Weights of a small transformer language model.
Size: vocabulary 8192, 32.8M parameters.
MLP neurons of a small language model. Each row is named by its layer, matrix (up: input weights) and neuron, and shows model dimensions 288-383. Each number is 128 + 24 x the weight over its row's rms, rounded and kept within 0 to 255.
After each neuron's rows is what it responds to, as a language model described it from the Wikipedia text at the highest values.

L4.up1321 [136 133 160  86 151 113 133 138 163 126 129 149 131 125 133 158 121 135 122 155  95 131 127  99 161  77 131  91 139 126 128 171 106 117 149 152 150 111 139 117 128 127 128 138 109 160 145 133 151 129 146 150 150 155 115  83 122 108 128 106 146 146 166 118 102 181 133 142 174 121 132 142 139 149  96 140 121 173 122 116 120 158 126 119 125 134 146 126  84 129 147 155 130  99 120 112]
Description: Newline tokens ending a list item, table row or paragraph, just before the next dash item, table row, heading or paragraph, e.g. after "|" or ";".

L4.up224 [116 131 100 104 103 146 124 138  95  96 109 146 168 105 147  95 144 112 140 135 102 121 193 106  64 171 139 120 143  84 141 156 125 131 128 126 127 128 149 114 122  95 125 109 167 137  71 163 143 133 116 135 120 147 135 151  86  81 133 161  84 156 138 101 127 147  90 105 170 146 128 145 110 149 121 131  82 122 121 143 155 148 161 144 132 159 131  84 131 146 118 158 136 112  82 181]
Description: Subject pronouns (he, it, they, she) right after which, that, what or a comma opening a clause, as in "which he captains"; also word-internal fragments like Fi-fe, Sa-x-ony.

L4.up1040 [148 183 133 140 110 149 151 107 140 129 129 110 122 121 150 106 131 160  78 105 154 127 149 148 137 123 170 100 160 112 141 135 163 119 133 135 115 113 160  94 141 129  98 136 113 130 123 116 135 114 107 102 137 101 176 157 111 130 125 107 115 120 154 109 133 128 121 123 128 129 148 130 124 112 144 176 121 154 111  95 113 108 155 100  34 122  95 105  78 153 147 115 144 137 131 134]
Description: The final t of "fort" split as for+t (fort, fortified), plus noun endings and nouns such as mission, -ation, -ion, and digits inside numbers.

L11.up1118 [142 114  86 116  81 128 149  87 173 109 147 111 135 136 144 110 137 113 132 116 135 145 131 149 123 115 113 120 146 111 136 151 154 120 137 172 120 107 112 122 122 124 142 162 150 132 154 124 142 129 147 126 112 150 124 150 117 127 100 156 119  82 109 121 105 112  93 117 144 169 152 163 107 142 103 166 114 137 127 143 152  86 128 107 128 132  98 103 138 143 133 136  95 138 104 141]
Description: Inner zeros of comma-grouped round figures (400,000; $40,000; 10:00), the leading 2 of split years (2007, 2016), and occasional mid-word pieces.

L6.up451 [101 157 102  98 129 120 130 110 121 133 148 130 120 103 108 129 112 141 127 132  95  86 141 144 104 157 175 126 107 147 131 156 127 120 111 107 171 103 157 114 138 136 183 139 169 130 149 174 130 159 137 115 158 135 182 126 117  97 123 125 107 121  78  93 139  97 141 125 117 166 126 155 156 138 146 175 170 109 168 110 157 123 111 121 103 142 145 129 114 155 115 180 136 136 161 134]
Description: Subject pronouns opening a new clause, mostly I, it, he, she, they, we in quotes or after that/where/what, e.g. "I'd", "It's".

L6.up254 [113 147  87  29 141 117 162 164 165 100 128 142 139 108 116 108  90 153 111 126 158 120 136 133 155 125 122 128 140  92 139 148 157 113 140 127 118 115 107 142 110 118 102 139 166 127 170 151 108 135 170 172 106 146 124  80 100 149  75  99 155 121 108 133 151 124 129  87 132 110 109 144 128 132 158 165 156 137  87 122 125 134  87 133 134 151 145 128 106  81 104 148 169 127 110  81]
Description: Line breaks that cut off an unfinished phrase or lead into a list, table row or dash item, often after a colon, comma or bare caption.

L6.up606 [143 183 110 141 142 139 140  98 170 128 102 150 130 129 123 132 112 134 113 130 185  97 145 144 151 118 141 125 117 143 115 119 148 139 144 122 101 143 128 129 118  98 145 134 104 132 104 179 133 106 138 177 148  99 132  92 136 104 131 169 146 148 135 131 137 153 111 144  85 131 125 131 138 104  76 141  93 147 145  98  92 139 130  96 160 102 135 150 116 139 122 103 111 114 143 125]
Description: Mostly the article or preposition right after a verb that expects an object, such as resulted in, received a, consists of; also month names in dates.

L11.up657 [150 121 133  95 135 161 121 173 139  79  96 190 172 131 104  89 135 137 143 155 179 122 122 138 166 137 172 156  85 124 109 153 113 145 173  90 110 121 123 121 150 129 133 159 140 118 129 125 101 103 101 146 165 179 128 114 133 142 175 203 132 108 136 147 119 150 148 143  85 139 102 142  96  90 103 140 121 140 120 130 122 154 105 130 143 118  98 114 129  91  91 114 126 155 146 144]
Description: Articles and to right after causing or leading verbs, predicting an outcome noun, e.g. result in a, forced … to, contributed to the, creating a.

L11.up55 [131 141 130 117 138 129 111 110 132 124 125 101 109 100 158 116 104 162 125 107 135 132 133  90 128 148 195 158  93  96  95 165 172  99 102 123 140 124 125 147 106  99 164  67 124 115 125 189 108 105 157  69 152 171 144 173 114 103 164 131  68 139 103  99 128 120 114 146 135 135 115 176 115 137 165 168 133 134 145 109 106 101 148 118 128 146 171 137 123 116 151 134 120 153  99 138]
Description: Subject pronouns opening a clause after that or a reporting verb, mostly in plot summaries: "revealed that they", "told she", "thought I", "telling him he"; weaker on some noun subjects and word fragments.

L11.up303 [127 134 126 115 181 170 132 136 154 147 179 125 159 121 111  99 102 157 102 135 113 123 142 111 135 149 115 129 116 100 126 139 115 120 121 100  96 122  92 134 123 135  75 140 111 139 116 149 158 122 162 158 149 147  96  89 125 151 140 123 153 102 110 145 129 148 175 129 137 112  87 132 136 167 151 114 135 174 125 121  69 114 110  87 160 132 146 133 104 128 111 136 122 121  82  67]
Description: Line breaks and separators in lists, tables, match results and LaTeX formulas, e.g. the newline after "2025:", table pipes, "=" in equations.